Weights of a small GPT-style language model, trained from scratch on English Wikipedia.
Size: width 192, MLP 512 GeGLU, 5.71M parameters.
Architecture: LayerNorm before and after each block, rotary positions, no biases in attention or MLP, tied embeddings, normalized queries and keys, capped logits.
Training: a variant of Muon for these matrices, 198M tokens.
MLP neurons of a small language model. Each row is named by its layer, matrix (gate and up: input weights; down: output weights) and neuron, and shows model dimensions 0-191. Each number is 500 + 50 x the weight over its row's rms, rounded and kept within 0 to 999. Numbers have three digits each. A neuron's up and down rows have the sign that makes its largest values positive.
After each neuron's rows, "fires before" lists the tokens most often just after its 100 highest values on Wikipedia text that the model never trained on; "fires after" lists the tokens most often just before its 100 highest values on Wikipedia text that the model never trained on.

L2.gate308:555510499483487465537452516583424447393516547452420497518562444635548376567628480527476461567467523552456445574486394541486521521422520491477476473498491487562467493497555459512482552523514572524641365424537422533463506419553461534500553520440469505549504581470534442545565476483585529544527429465357489494436477497402485563457491469500504443535399468420510465512538542533527515501452552494454515568602561448548560452439440496514495564467479521508479450530525524549498479488487481476548523474551446487527547524561528526450436496459546456530472512570492577502401541522425477486
L2.up308:400497594537490629495504465562541612449398527399454453518538477459467463501545492429520503507524527557518446416457504474489422483586563546447517528523437486496464591472469549529448422524495455516505493556509484499574556416448523404524604517480508418571480562489553510463448556505439418491525499511460493497398528513437513611503448574519508532518574623514477496453482532533442524637495527463529562502524494495563519488464515505497515542532596437560513481439414457455421528411464481477471435430494530541439501413518481478473509446480525484488607591560543471475482516609552538486
L2.down308:544409580477436485458467510538455372455564537433432464466535456583567429435510511577457498517481478545473513526462468521596564545449473489563594497454474477541478502515487499463542547505478596517604512440516496513502420490522514614464445484408457615450494542453509439484634406504508479577499498478417513492545482542470553525468508435573545428451477490366473532496547499513478525497501462531467497490551638471458538518476526438550451512512424585477450482563490515511586496564488509450561528471510437479568540538581531496483406551501539430575494519486404595442451528545474431482
fires before: ",", ".", " |", " and"
fires after: " 19"

L5.gate45:482512565566555528478515587586514521483522529445444506525484456507547586550514457600487457524482455461470652407450508484468512461551557529514471473514568575424504515499440505438540452523452540527568594490524410513451558389474460483499538482490441613475392480605580504588478474428554558529417613434401525465459450530538504541418577506585485474538570539406493493466477526503460479489552533519473466511461499519504519476425460486548486470562448481521528521469548403403572466579458494546404435439467453505401492472520434486501527483454545462509500444464569504572556508560481511482
L5.up45:465551483508393408462568462527541553525556583622537504524500564446505490513569475496480551431541519542522491529437525562421508526477512468469523476517475455411515536502542507514434479467594459454489561462507583521507421508481504542508358488510548478551556462529383580597502481532405505442507548487539493449434396477579493530466505637380560508420513440482472492488479572430441526517395441493534476530470463429526582491616508516520516562508439455407550479485445546540452478506458479453566454501520559497490505457483502491445643551463578484586465462548514447485505541542472507515
L5.down45:461462396546516564489559508452497469503480450468510500435442509478489574482459441557428465567445487489541467411516472420511563540620504487626480526529542522486486559471493514480596546518433544544375547468536427467446533482546477571497619452443486552361496548442555419512519463478553526506520571482511485624419398511530551496591529397481466528606557522514450558510494479544505465454535461509492470490529572506534516485519374527491515520520499487544491484519497472489560488477553540519489483475502471559550388471595381463554457397498522519481549513433464577442438486441572501515
fires before: " 0", " ", "\n", " 2", " 1"
fires after: " 0", ")", " "

L6.gate63:446516472482505447509470492482414499434429517553522500463515539482577501567504481492489496523474556495616416499486569537504472452483467502452514516553446476434516444517471486508540521438501516458473467524492511512512455543520497562528560519590489491522530456509426427518517493523574489445500430473432524517438529526411522562586536440465471562581473553488530607479519527500369461452499505545533609509507520520476479613562623380584510527460518563352495440470453500536454449478553521554365485471566511490498534486413485449519415633485466413511541496614572507496543569530624534548
L6.up63:530502566565445524553381474470534494520536555513453465556565536483484531527518518453513448506481387469552448432511531554423484459495488415438478473582348477579554489467462419496407608526550576423418510486544454521482582545609548527476525586460478489530506548535501552424577477496486458569460557435455509509500485464514605434479597526511546497455559419415521478457467575554528579483489482480564463465437552502523489459522470473575486520467569605579429511552466490468479547468510518505469502500475499403485560517514532397445516533436540465444524512422446459482545594561509582482
L6.down63:547447466436411472548552535535504439507463470512487476472444418403470491444513404577551464471431577490497466548499451474493480528514502501568529526515462579608448504524460584512509496445526446483587583526555510542463484394484602462460497471587515491461604557444646412512540595522501507462486558503487521456420520547447454549520437463559427565482535520487509581541521505492522412513541502479465469479489476504564510518500488531437484470520509441346594434454446497539417598498435467440515500619543481576514449464521456450573421516525525508461517519543537593517500580558473441491
fires before: "d", "min", " 19", "vi", "van", "u"
fires after: " ", " in", " F", " gr", " In"

L6.gate416:509430450488454503542438534572440526433482465443528443468521528575503478485533468458529521563476477507512480535469523500556411480493438496574630479470450514526455560516503476541509573536544537461519454486429458468550454501492615511480546560506520571435494492466519457568476425480513423536462632484452486533433589405489499589424521517499514454479536465528461512546546412536377433539446560451478418543567494430560484463528472479592483504451484412552400445490557531375544460524454499469502598509490614463522565482548506498536528561530548502530526503452489540390479470579513657535
L6.up416:521447475501571564507539531536510430463433523477540546461516541534494460465494522490528595479478422549499479480431471536536453523558440496457518416515486539511541532567533481513557589499447631589523485482453443431526466501427513507533511533533425607485499577399536442435531407468527563376512505461472568520404520385459527561436542521527444436537506399510483539529469404534457466485443470538529493512513546426530496513436485514640539590563518509569492464517470469446518527580523459498452486482493635414586575491397535416500509537547626486479538438452507486503520486497458470456
L6.down416:454481480454513493473492449440479415588492477546560553572438494470512515457473568536497429451410463493498564515581474523505509520407530563445540538462493449546528568530515488482483497428542515510551542506500475459457642461541503490471468466483477444440447478515488510469516515504551506534505516476612455537473484557509547503505425454502521567571381495618473501488478493427600471371514471551544520540415405538514511556528503447441454482491572434593542485638453497504502440526428581442496444400528486565501496648495512564439371466479406581534504517536517544541522460555573472525
fires before: ",", ".", ")", " |"
fires after: " 19", ",", " in", "In"

L8.gate13:471539435469602495415451434571472456473496486469456606543456509470546525395480534509561515554459512509424484567417521579536551485477440501505467479521505441463468408534523448535543467452461526494509495505504438560465463524557445560477463471465504484424493542526523478566532665456585562537527499486496552465499538512466513554537534446485445542592422580523543485523490493423480548448464480455463602357548476541595561532536481414508492559511571520536497520363461450572439475498515492471495501641489411503481496500532499608477484495519386484472510529491599556444473422434523502559
L8.up13:546467458497412455544588498442389519428499540503478529568470466496487488578490462608506468536547456476489458484528470581434466437513497496476481586530480564448517574522510503526482587454417471430483543539566388504490499427496572514421455464445533600468518510512371509396578537588526550425489515509479473510524518501546469602540407532532457499536519604463480438490507600458438565548502548491576462474543492555576468484515462560512562469390522552494391532465450538508636485584503485547514453458508523452494468584513529513601563513545444511515489532476458458464454518486405457452
L8.down13:513536564572436448462502621454482565543522410552535481514538499511546474522580488661464479536482476470505514436480503463444457596478546555502472433468540571524476491482549443507488518436573552411517525486427539518571556544379484483476450466546439426511477460445513540540525516413499485504452419543438420476470487520528570521427544581443529506479446409507497564534543475510496430476492422527540448515397594532444540534473538465517543546524440469474522609639543439461493508516426552438609428465486477472518466473452475567462514432481578585423477532474544602515504491484549464524
fires before: " |", ")", ".", " /"
fires after: " |", " (", " ", "|", " /"

L6.gate218:444462515528449555528461548491502396516515593415466499559370556554518468538505514529452576525569461525467517519386463511525562594519436426492436494523527486497554464536582442461610517462448503531527486429434453470508478481500435527411459552375562557491507429538582560496429480456508474446518513540440405421522501451537543518454444590534461551540544493497413412511605579501478582483479533494528599529570444502559565565427510488634473505525421453598506513473540502432498455607448481524519485479532466494530486475452498530422498523475445544466514518566479538557528501503459526447
L6.up218:432533541465449550506394397531451402456390507407486503509491541501432551490467500559512540484515397446600545538501513526637552515523416503479383479483452493479448479420482620498558500402430561450467520505536480533495436518533478542484453528459574584436528582523512572467484497462460479396486493470462485476509589468457522524519520532602527487520652486585519570546480491523461649473479563545545438487592498494512540499496502502509506405509517516533507551509445506523459450485482487545572621451503494477511468448537549442479497579568455510528508548557504555445491439447518477489
L6.down218:533426547487541483504571583492550538547562547528480474457531393570566612591466471550465564479385549511456523442546569458459499589507541623482551520496611453509500525586508447513512528471550474459443457467497503438546481458479433503446583604573476414491395426478498433555513485568517544523523506564505484505508504533486449508511509567422507471522464524497550469518547475439545360490514460385563529530440529590522522491481518500519416449569385543470483532492515507534449440502508458440441420504488488507492506487402557415432463426429544547489483456417499535512572460515498578518
fires before: " |", ";", "–", ":", ")", "–20"
fires after: " |", " 19", ";", "|", " (19"

L4.gate280:497436495556410573482496418462540519461478565528459496411518580510558493507538570516492470499474446565486484517417423465419501505462522430430529491454558574487538541539556477515494500500515454513590574547544480438621514503532542514487510433450485500392585486486538461518547473481481403512526471521536538458454468501498414423463523493536571506593476522404546476448542491353465531539475521407447497396476630527443567518460500489521431419381484516544489473501499510533498487435406592456471518553578536551556524541458517465528502497480467613535502545508496582449558597520423556587
L4.up280:441532607455466589405470425537534530508531547623460450461548604466479434550441566512503482514476521505454506522513482423505398504402589597449509526475445483573485475487459529457455465506448525495540506529488534493468507460558581436614423484507492598490516469481490487504580473506510463465498540392502547544477528466483602544494525486519515525521544564387462527498499484518501538592403501458503403560557507479457519473451392492515491541505535466595416400415469369448375537519531547496532512476406543503465520561533436495528544433512505542558460527488465607460491492532480541513
L4.down280:550496451424491448541593566401481496568461550368459620497484396555460550513519463497478533501506523578556505528453482583543594442484418489548442399562510501486495516435528561561485502437575566507485468549591567495483470548503428624405655543472447419473454465516487504487443478472540486463517475514486449468482520521504500516525443546463457498490494457560527422430514452473434453468495487581485542494491465514533511484570569512608518527498532482494534545544494571517542472530492408475481489569603441499508521494406535491510475595528509487406572519472607463500449407427460473464
fires before: " |", ")", ".", ",", " 13", " 14"
fires after: ".", " 19", "–19", "–1", "–"

L5.gate123:426555456434533551484442468460535529451578483466554618514449509541527564421550465440545484450556533466518588511484476487548508451636498468489439452636450448445473539565513470509475413477560566519521508521458448526472494468477483477441526539491598463524442505511455514602440501578552483440495537427505557518439500416484465523538475490461557590555544415442397510518572466521557542532478522482581583499512405474445541528454609546513615496454468490443570497455535428478549435492599528489462465478458491510465473507485542531548457491571393485498535510551540447446380433479490582486
L5.up123:493440566453453485503449469510505499571559510482503474533511457441586499540480589451523549559551489503425506508526494491537428573493469441535397481512507519457430546514460465574550501567440475499567538510531512498556458513465614575451520493432504501449517472466491519460554459523505415412479531418450479418460478468495425528487558542453495447482603488528506487625516513542547525647517550590400500498463434511443417455485466480483493553561555461501490480446594455521577653536549548490442386481494487421506422431449465464514541511666510467500498578481469564458518488511518402476
L5.down123:459538524505520551527524512455524519526499588509461471518443482512487513497485486505566416481543502398544495518409553476434599535495507642536479529582512486510594473491507582451420591390487453466487473559469487555462539512444474394512526453468444525605505463486403450526550523532512491532583459489600531524501547483439558554575461570459493492502458480540554489433579484516447516465564545394522465522484441521506494497492556524456558491496422543512422491509465537482510380442456525488621544534443492457481531530525521489354514441394486638513547478484525425504604498437413507449
fires before: " |", ".", ",", ";", ":"
fires after: " |", ";"

L8.gate470:559474433455440486576497533495507529561535483491455486596555501453525522545494513554577571545467474563409551403443452488508470522588533543541571438508487397451508441524533475523490533480520467514546525440536521532457541451423543482449547520355413510574491518477584469503576519529512480580517493471453481478534484518515465633418519518532524529492503535478514539528485461579394492436509584501607501520554579522560484515416458511491400578422507460555553531581488431424481424522497462550471502518436549387599495473439538431519432483545580509442451490451511527443495502606562426562
L8.up470:603529553473545532454535599494469506424565480453424461367408418540542495549493466510516540394555480517467497487486514460522567499425609559382451498546474520570516415582578454523540510534435474474503491487528529470519499554539468566408473442419382394469470486518555484484460418460449471560593451491487510528518565453484448620497533490500433577496573528539533501439547458454553578522487467399528582541610534564533500556450484486521522502489474516523501562558489500484507443479483496521572513549560460459476476463576541578479523469530489440429530483527466587503542525483378477513
L8.down470:546520446500525566483507542449468554583485464508537497462565376436476491527493513490406550489387577506517492457490498489498441528527422500451394436541487524529454644526526513531474458548521553523439486559492526457532489470466496516498528575527432518542452516506380429421509556498481457495436524408518575505430481532500554451587471591424528385485517412581564507588513408553483493512467566438438555475439428461493588520488473562533437493554474495571548519569416569537528559522513496453499548394494498481480565509487506537506438577417556448489576489547523568494596420493521439528
fires before: " |", ")", ";", ",", "\n", "."
fires after: " 19", " (19", " 18", ",", " 17"

L6.gate204:518484457543473454594452473566486376424461503573483413466422491557432572493517517538538582436484406501458559469501515484432538620441430527420487475475576503444521531578522581438376596525543446484410442573597496517447593481561514507523521544525407558448540543492585447577495418426554506516559509597409511522468439555526520551465538572533549531518482460472491420479459536470482432507506494462479430491525455498451472503541438482536495570583548469460529484481485467512539454478503432576492488484483591510538528494500598358546448539466492491486467545503512550516447543517521478498
L6.up204:529409591417562507499507462509374501457525546432507464585532589462429459411486486535535577459503482528476578481476557498478594432466513478487488497423466502457501536475557527499599481451534515587534395471525517550506520546575515497455578583501497538464473468522429506434503491516504573524419486487538446564499525517608481506532563461496455535484562452455566482509490416441408464461484495508488468531540631486509425502524493471509470569502436450529517554551459455511501523587397444519576466507535376595543511497544457494488473446344581581459584537504449537480533466447521406472
L6.down204:510583503422471558513559565422568613536472453534496569484439597482498515539531523488459557456459564480486511518423481500507541505536480384457506495547464563602449496553509500448495524495449549549471567473512518455482451450461421455473452471469497378585493495551482405510516447510458424605507523461510433522408507476450568539549465462554488488517474520577433521526509474499545625460483547490447599499472464518491574414506472535511473424359408535513508485542467449542488493527519564448403600553541548522476480449486486471485458540617382471502535466503508525457577562512489634495
fires before: " |", "•", ",", "\n", "."
fires after: "|", "-", " 19", " result", " Championship", " vote"

L8.gate255:503371448453474381459459490501538525469502501547353423545439418428513528516566534531501486468518562610681536513456445425433444495487420492487596495512573506552506502439475477483558449467442536500465490432499551436518536580532515506422528552463500512483510499479518533529501453492453454619551485477419516430545496440598436410512600574507572497547446536457471510548469460474459474558509540448525555544518552463507561473547476547574472559469596480494451465492473494473455555573505415554488529527467577528462492489477501465522581470441446474530552475482494538468552496625515464574
L8.up255:523458528404401435547493471505465574533419501454500544594571553427487448514504553455510494600476506585531480463435540427577568435539467505535476426507395562524526463514586539449513457488551609534452569502472515519476451514430473399446566515470476493432524400486528486501518475611504459458495538555485469551511500535386528582568583462527533481532569569498578517550535476520456483516548492525483567477365524490570504545503495428493443582489427587504468472569486490430494469507446596538509611456515482541490552454491521457461511456436468546495415501470408588505414481537527537472
L8.down255:526507486457345417543521498463518469486526454472489527526485512494547538494622548368466569515509533507578549577524511530554584542440519446465472561447475580492448498634580494489603461482554494516495547480504527551412544491452511462510445479503498508528462478500528352519459562577475495478430517608567506558442509469563543435448532428445521485494485481462530436517448447556488476492467442481577556416578470468509590529451489508531430414507459534494515492543458504449627563445557410497520421464432481607459515437457533528491476512465483512419536477498502557509484578461521486613
fires before: ".", "\n", ",", ")"
fires after: " 19", " 18", " (19", " in"

L6.gate339:439518469485403500438466565481554509491527549448519443549409449525565439451466500526522432516495518546562529581450528550491571517461402468522469472489538479525516546423552557549507443579487443562529591459458529475483421589504581579494581509579450533451539499480519448419599455565536514474513489576533513482506467493599443528563574509502478463505540561480483430487576522525449562454599498541590452462487407466505470460441526386637517504474449463587467595480445418525531520426522588506521412453537595466522466462461413457500512519474492400507466514458403472518501477544509515454
L6.up339:519448488575485518490487512589500511471543494417587512544488451575551414525446546382429418477541426471549565558505498570451501575499425499603533558512548560449567536469534413613506433437464467451478496438525512531544490545460468499462461465591510485444484599479519478473500503492563520571477423432428469499475481464480519471517488510512612511506563374470459504554655489479407531443510485481518474501510513550507510537568460455555534529463534545621570580590543459482533462535467407531486424454525429534470449485491444485481534440437496463620508470567486435561481482492549560497
L6.down339:573578524409586490511582505391588497446522533550400514498512515406441571418479462462500562552421477506491546390506507465478562539578500503455489503514472534607550454549499458443550569477590614526523463512448497495478464456445482529517554506473495536463526424457501554528473535591495488406487576462517467475461451473546452496449509417438419438527478474534528594513527516478516526489495523507451562576481545426492551487422611525467362471548398495466450479456430475468466527547559451472549494549506487615459466536645537445473503541521575532493517468459540506462557463540444474533
fires before: ")", " |", ",", "\n"
fires after: " (19", " 19", "20", " 5", " 4"

L8.gate266:544433518563517466513522433531524535444585536546439448498470509437554471587518493535536460507517520410541406486545484513553469502522569583508527430548417473596462473494523481495449399459519465540477485567350456495450516532575526476470496509476474481499448545511542454488580470544522609488504479570456466431532516445521541452521494551473539488450547425522518467514499496497532573505456445383464487486530408512422490401478389491481567595431573485458605465481510497440466463539593581526539461575612517450408480488546450407547603542504399542498503495444543576492506428497551527544
L8.up266:523483505510429523544448498552458331531505611527557567506542501452458468505515482551493461496552415531565548494451577564565500529564516520507485373618592485565464505466493477581464516558519475500430436542468518444502487531498479551481402467484593529546426555489504407497512505439462497489522524433559427524527517553431517525614580485525424485550537538533489511413545472451528461484483601556481475555423509458377467585495520475529533433531439460517431476513428560542599522496545529417558534514485521472463534497524482470440465452432434538415536452630516478499473590507509514465
L8.down266:491513442474501429461433435524513537529520459486479484537457486437466522529541547499458495569418452463547444421525578527508532562452519473468482454562495474594464523577487413406448487538428413507543517542506438467573530514588527400518607547497476458407471475496467500531505423560578492531525541502537421527514564458464480470497508494472500527540545498480454460553512460548547543514419443462524504459555470444501500482448589556476587497521426534350521550478485448543401487376578495484532505491541546654538536472504545414608612594512488526467498602495536538433477462410524504550
fires before: "s", "c", "w", "ke", "n"
fires after: " ", "ba", " c", " b", " M"

L8.gate102:432431483480582489493642478567487541506554524478509505590480507498539521407520415486539520462537542430552460532395453395511522459514503508481534542542533510511593563435546487421398341452433544530436586452474486518530438476582487499449485543470465513560462465463482526512579404483488467475474588541515544590532488472479402522415536523440504518457514485407484480499492454439404488468527461451559512526544526548450492551503501446517480537492569485556480550486601549434578541449490488451437515459498514527535487431563570458542576442452511415534531581479460514510509550566484628423
L8.up102:504467534489450565377487472413468476459434473508458456548508458484576480562446453510576537464427595453507505624539482471539569501582434517549520446491513540524495467428486511460536499463531579592540560482452468501580412577499522495438416517481440513519592584502515532592494488436582581462505481445467519532514495525561516400523494388495527560475570556593422456419515516467548471474537535479477439507529481499526436523535583522419512461506484435530560431493575464468525498443566478510549410637471596483434534483499413400519495443517500539408437533481425531509460490532489472464
L8.down102:457486451575439574589539560594544563533506507491439528510445490498441434509612528480493506502548489524472426515514466396538506475426532538468461574405461518472495499574424559516513435566498415547518492546515464550496438397480456553475508472577588419486369459367557542486511472576496409485523500546489512499519505427512458476505527573428507500493496493402497498550542497472509553593468509477463486533499506545475427510433511489577383556520546470601445517386582550544592480518392550461442519496552513477548471535516542402475578517511524493429539529560475508450585459542482529469
fires before: "mp", "ch", "%", "le", "ach", " to"
fires after: " ", " un"

L4.gate308:486529593593496584428534515396571609414486432618349491466531465554470529601560468504493500455515499480471442451545490445430482460554510523420552451477522551477512556499483560518430478515411474461547481503480558370478526438559489476547520489500450419575541444515495474548423453454513511484420437519508565503498579561492566510496478472478511542552590472447507582499543497541603562582502450491570494490527542518457447506445532503477516456512420485473552568511515539425450473514430555531437496467483558499459446517612477456454494578439516459502542466560507482549493500481430577366
L4.up308:543455533573497464539480573521429484498521465483545523393535576430583547488534508509594486542489554464469463616534485516552499584470540524384525467478422419469432531466536434520396509546520540433455412455519531401486530447454578482450483546456484478501459452463520415465456573497522534490435389537463473503473482509446521500531473497522462563483502543475607461503541489448517455508476596477507470534560617462492548497573517431445463585536487526440514398651519596426541587602496495536520488473578548524545517492506517468488474403565542513542455551476461478498578551539476494410
L4.down308:497558530491574517439529528473521467531508443583413560579510502524453500530525445469516554502539422530500497465465472500527491439488469550551468514541532593577546566542453507426464517501543467516649575525479458443428488566599524426494512483478396502483520501498470530507446406481488534536552566507599457488542533507494497554543509477422520454512428458591514503466441462420505460562494524354473453541554471537513516461404511556504501468476464471596575590394526352553418528432546520466477496510455555474478570447493495493508452551457415544558491551548461405529370527436488502570
fires before: "s", "c", "ma", "lin", " (", "ber"
fires after: " c", " C", "C", " ", " Pro"

L5.gate248:522471436558549487656519437468475503506600490456525479477469475562476517501502432464467494489498515485566450540444469440462505554530440523459645587482526485532478571497503490433461480438405485579506479424507528431475430421501536587447590539579521366561547525439457443500567552443527508463522519431444510500483499432493444501508486547507590406494451509479427497578475522481497385477488423450582500614515544550535432562502601569535474544563481558497447471542444525497434516454501441468490584526574554530491504591556550510463438452448523526512454503487433582471446457481565489463
L5.up248:487497536502399475516548565497461460439588527546456485636499553499485486483449506484405575558467514524499473434495492449480598486504515459499609479415500461449485516531540489512477531501463517573467488473544374517485476473392496653470484482514477553566441451493536455458559445541642521490577412542439422441435517496427504551464499437479648456542510428487465417552525487550516444573461409501521524573501523483456524458464546531402515455586508568547506534350513462487456509521543548539469540436566526523543533535540493531467475469485484492458529510521488570513488537580581455550
L5.down248:510453542452525537432542558516511469473492474491522414401473499538559512449522595544609427494464457468414510509529518523513439490481515557512457475648481518457549504557462518465625383528596530439475519578522521491442504486561442434525415534490501503464510515494571549552449586452489433461430463516497499537480419414544518461460506503500424577577554594533472502465432412517502575533493542483441462486490475575472556497476452476489535493444494413475491495619459570505508463513398517467604454560447483413479528439490455443621548511516487546537522559521500426639507479494501526568
fires before: ",", ".", ")", " |"
fires after: " 19", " 18", " 17"

L5.gate462:554472625426520481406528452551617524545522483512478503482383509487491509523586519515513495514460480476562418471526506567469466484505455436562494549520480576627455480499524460482473539528495504555514521434440549515499382496602575512393459464395427483557458500434591510481515481463439498520421510569471532521499548493499471454541542569563470588483609586475574438588555508510454530501605539432529559445522467422522481442569527512503505467459470462493444499524503500503556461530484461522523497468553453556478327497500422564491462596524519430480538522500411531437507472519557480420
L5.up462:474491399489524384503460423542411477400474480522484480535471476529471513572526494444555501480543593540490563474499572445518567420519557564514414521480573482549585496513535383476474428539466501470511558532488542496435603469488417498428394519468516523562532529513451504508485572489462492485489572492478344456539481546530429575428481518499475496442585421520556489470446467456517582386558528487513512597435444526555529561487541573522525539466489489441489428457547645476486438461519455523483501549474531565505574496413459588536524569493489493518440485504565424513526439583477536539
L5.down462:569490543443515555457545547415609535546443464576523559464473584526488446464516530457469510607494427572520442546543494562482408428556493482456555436597504545484490508461427528440563526517567450579484573472488515475469410479639474535528511490531533515451479490439550489502529477466461519552391468534463550518516515538513557394506527532535505578594549579559509442564463489495481477533525553434445477478568555426429383537473438479503437413472462476453504484450495483480552597500443408436592534383486459521498441488506451495531456520454515464430503597507442561541489497504604500494
fires before: "\n", " ", " Con", " S", " Ta"
fires after: " "

L6.gate81:452538530501576495522512599509380485492539517532483468544466654503604558490539459496548509466483424493546488483479495538545487484493510532520420472573401502529542488505495479565446544530471594428386526521478518516542456516525540542495540408461476479398512489486468493524629510504439496561506450454514465498502453493448475453448514436556532465449484451475435434488571473485558519574500538495550573420547427449502472487494481522484549570482520538555491538492486465464571492433558544424514573453526486560342455489366522496462478420554451550450500496566445515522400574508355600540
L6.up81:498520525498495504470348387511389542460524521399431496492491470496448556474491540473489558478501429475557471546517470523490497502552394539526461555489540467602456534510491469557497597493404507454499542550512470564445513449436486567471463491556563609507514526432401514570547523615458455593497504547519478473582451468467451565463484418524514421485483464474473423455575469570488495532366514463543461572499545527548482551502584556533481427504548564490598505501562535493582524412550513546561456496549430556479450452508476454439502440507545470399526504501455447490479392442568495534
L6.down81:463395464558454421562474478524580508441429515496459439490503518586563495514498468553460449445521562493511522490479530610546452470534567531520538466503452520513499478497466489498446424519495427422552608489501511436434430468530504461498504473482521433481547595531489529525473480519550555474504441562575504468530496542458513421491422593453574415565437490437504547577596516474494567533553559587485457416510384550540500573510479463514441474572402405501451493498509520567465445588508523374581390451505527496478481520498552587514503532513447430518553539575466625553510464473399506483
fires before: " |", "%", " m", "."
fires after: "."

L4.gate391:476448549546506514537535481454484488467565568557480492586523460451431522537508438553439549460514520539536502478605441569658511476598485550522496512596494450518487498466495456452574585507500512492598509468535556512452489453527535476446465524504456460447451434554475475522530548504521403506435576510498504445471506457547552461492491388491411455484479506490616535568502493547536534536457463537449491592481555509508438501475469465472583479546530497561507563484466560481440475456531543402460469510378461516485573578382564403507424490454519488360419546528597498505442422479590425477
L4.up391:495456404543543500511482498507458551466513507582437573525463594560410499435543487491472517435474484412547508515326536527487469457424462560551548611523514517412485420526398501492419475451471502506529509512427479520487471594470558478449466513521509476475428592542444554565486569506556454475524581556482512533512571543465541461459463542484550425529525486446519476480554480441431545490519534543494544526402448553490492654519432454429527558523390513507574496421559451506579465435437475583540509534544494514541555534409495490563395531564566499544498557470455539519559483481466460523
L4.down391:484554614560485484521460392498427475522474524493416445437531426380524483497574445407507478561463555484517504589545514548512509532515418472585472471517476489541553558531550506401514517444495472502542568519537556472456429408505533463470467470554446490616523488576589527523566533482549484576444402437557449470515518492490520444539503506429394509483420513523577581455528517516587525475437476479486551478492520508498457390465498521443540536520529485460421497674446612445444547575506496498434508508468499462519580552450551499423543451480483494500464555563625503491508502499504477446
fires before: "d", "min", "it", "vi", "s", "van"
fires after: " ", "en"

L4.gate243:535484466510570558543603472517589437489507441520538582478505484495441433508469575489468446556481462600434457459555494532469513412576450523514461569517446546576528548493462570520418554471472562521512499483520334515443484508482481375467504494484546481554512396427543483541560510455518442492464487503444551503455484470455506508538600505527521458425458437428489453554465588579464506555365556462367517505473520492467498449562430505568502431611498539533504517530532501487569536495546550528486527548432432448430533543484485471465507454450430502602582555527566569510468551531546441445
L4.up243:465439484570416483503500476515420523532469491499428622674559473497443561569520409544516518545511548450488452515454526616541520459458415527413509505516470540407476497495471478441557471486536553494514505504486493463499486513632575603461480558556527506417423466539400538508497529478516532549387536452527469427480507461385455463428492492461461515526534627490504546592490483543486530447520438544571465455459536470520498536514488477507494562531453530509477502479444494421555393554535544421491470436548466493575573455552502564526431493423541424550470516542496472501589517428537565452
L4.down243:549518498486468586495495504549531495532445499469522436399501467460572439458491526448452467410374527457610520538517468468477492536465495513416533463510469462549573492573493559530524515463521484518523529441609588528459487410505610491534499431542410487527504545609647453502453492508484476390455436462418496424522504506504532587547502486546550527595557429525531474393461527502539460603532464479446555466509478408561486444569549485414487538564484471464531427567498530603485526529501500456516491518526508421441472418471518450584514548526478579562517475478458520502483583490452484384
fires before: "d", "min", "vi", "ver", "van", "al"
fires after: " ", " F", "G", " |", "F"

L6.gate444:460526592516549472416421521474485449488581461430534545559446511554359515443522490506514543441526543414558528466588523455610492479478476479492606514454443464547541459456448597488479544439490462441471547443579485470433510561531533501582507431484412483446507591570493446394422338551488563406499480544463448476574635491591454504496458517486533483463582478519513435486486537475510505575510505493494497537478499577526533513449558451496370494456574488577609523492529522517430506481442516490552511576520556450551430451480511481506458540512497531441527514525459517516442508471460499544
L6.up444:511472495407512493497465470524404559491446549401462451499532432493519526536550523508510549554434501533519451394484510503455483448565516523522475446487537484361519494476427516479500481653557522470430423586553488502493497530524549560568498435483480511533508536540607447466557502548493460395542460435518450545516545514542611537558475454544468523376462547523493425468467485444515559472453535425475568595488476566512514516457538438500461554508519499518507444493536501478536357490532588562621557542534565487503533529463553479482410507556475535608359515456417465513479572549506465518
L6.down444:513514552558538535457490425444480524562590581573487503462467513483484483473429491462496493522480562463498505590460548447491480559455487492455499592465558483580460546474517529572469526531410433459554553525486523507553534425462512510533582542446527532512456449428352481456491451490424409524444576559584523474467427479517438551495563479439533482504453546517576522537552511584480507583465413455538510379485573377519489564614426479554423490449442530481509506515469551454559493467474422532478465448612504581504436555470502460429536517502501438477557448518577470574567414429564543507
fires before: ")", ":", "),", " |", ",", ")."
fires after: "20", "–20", " 19", " 17"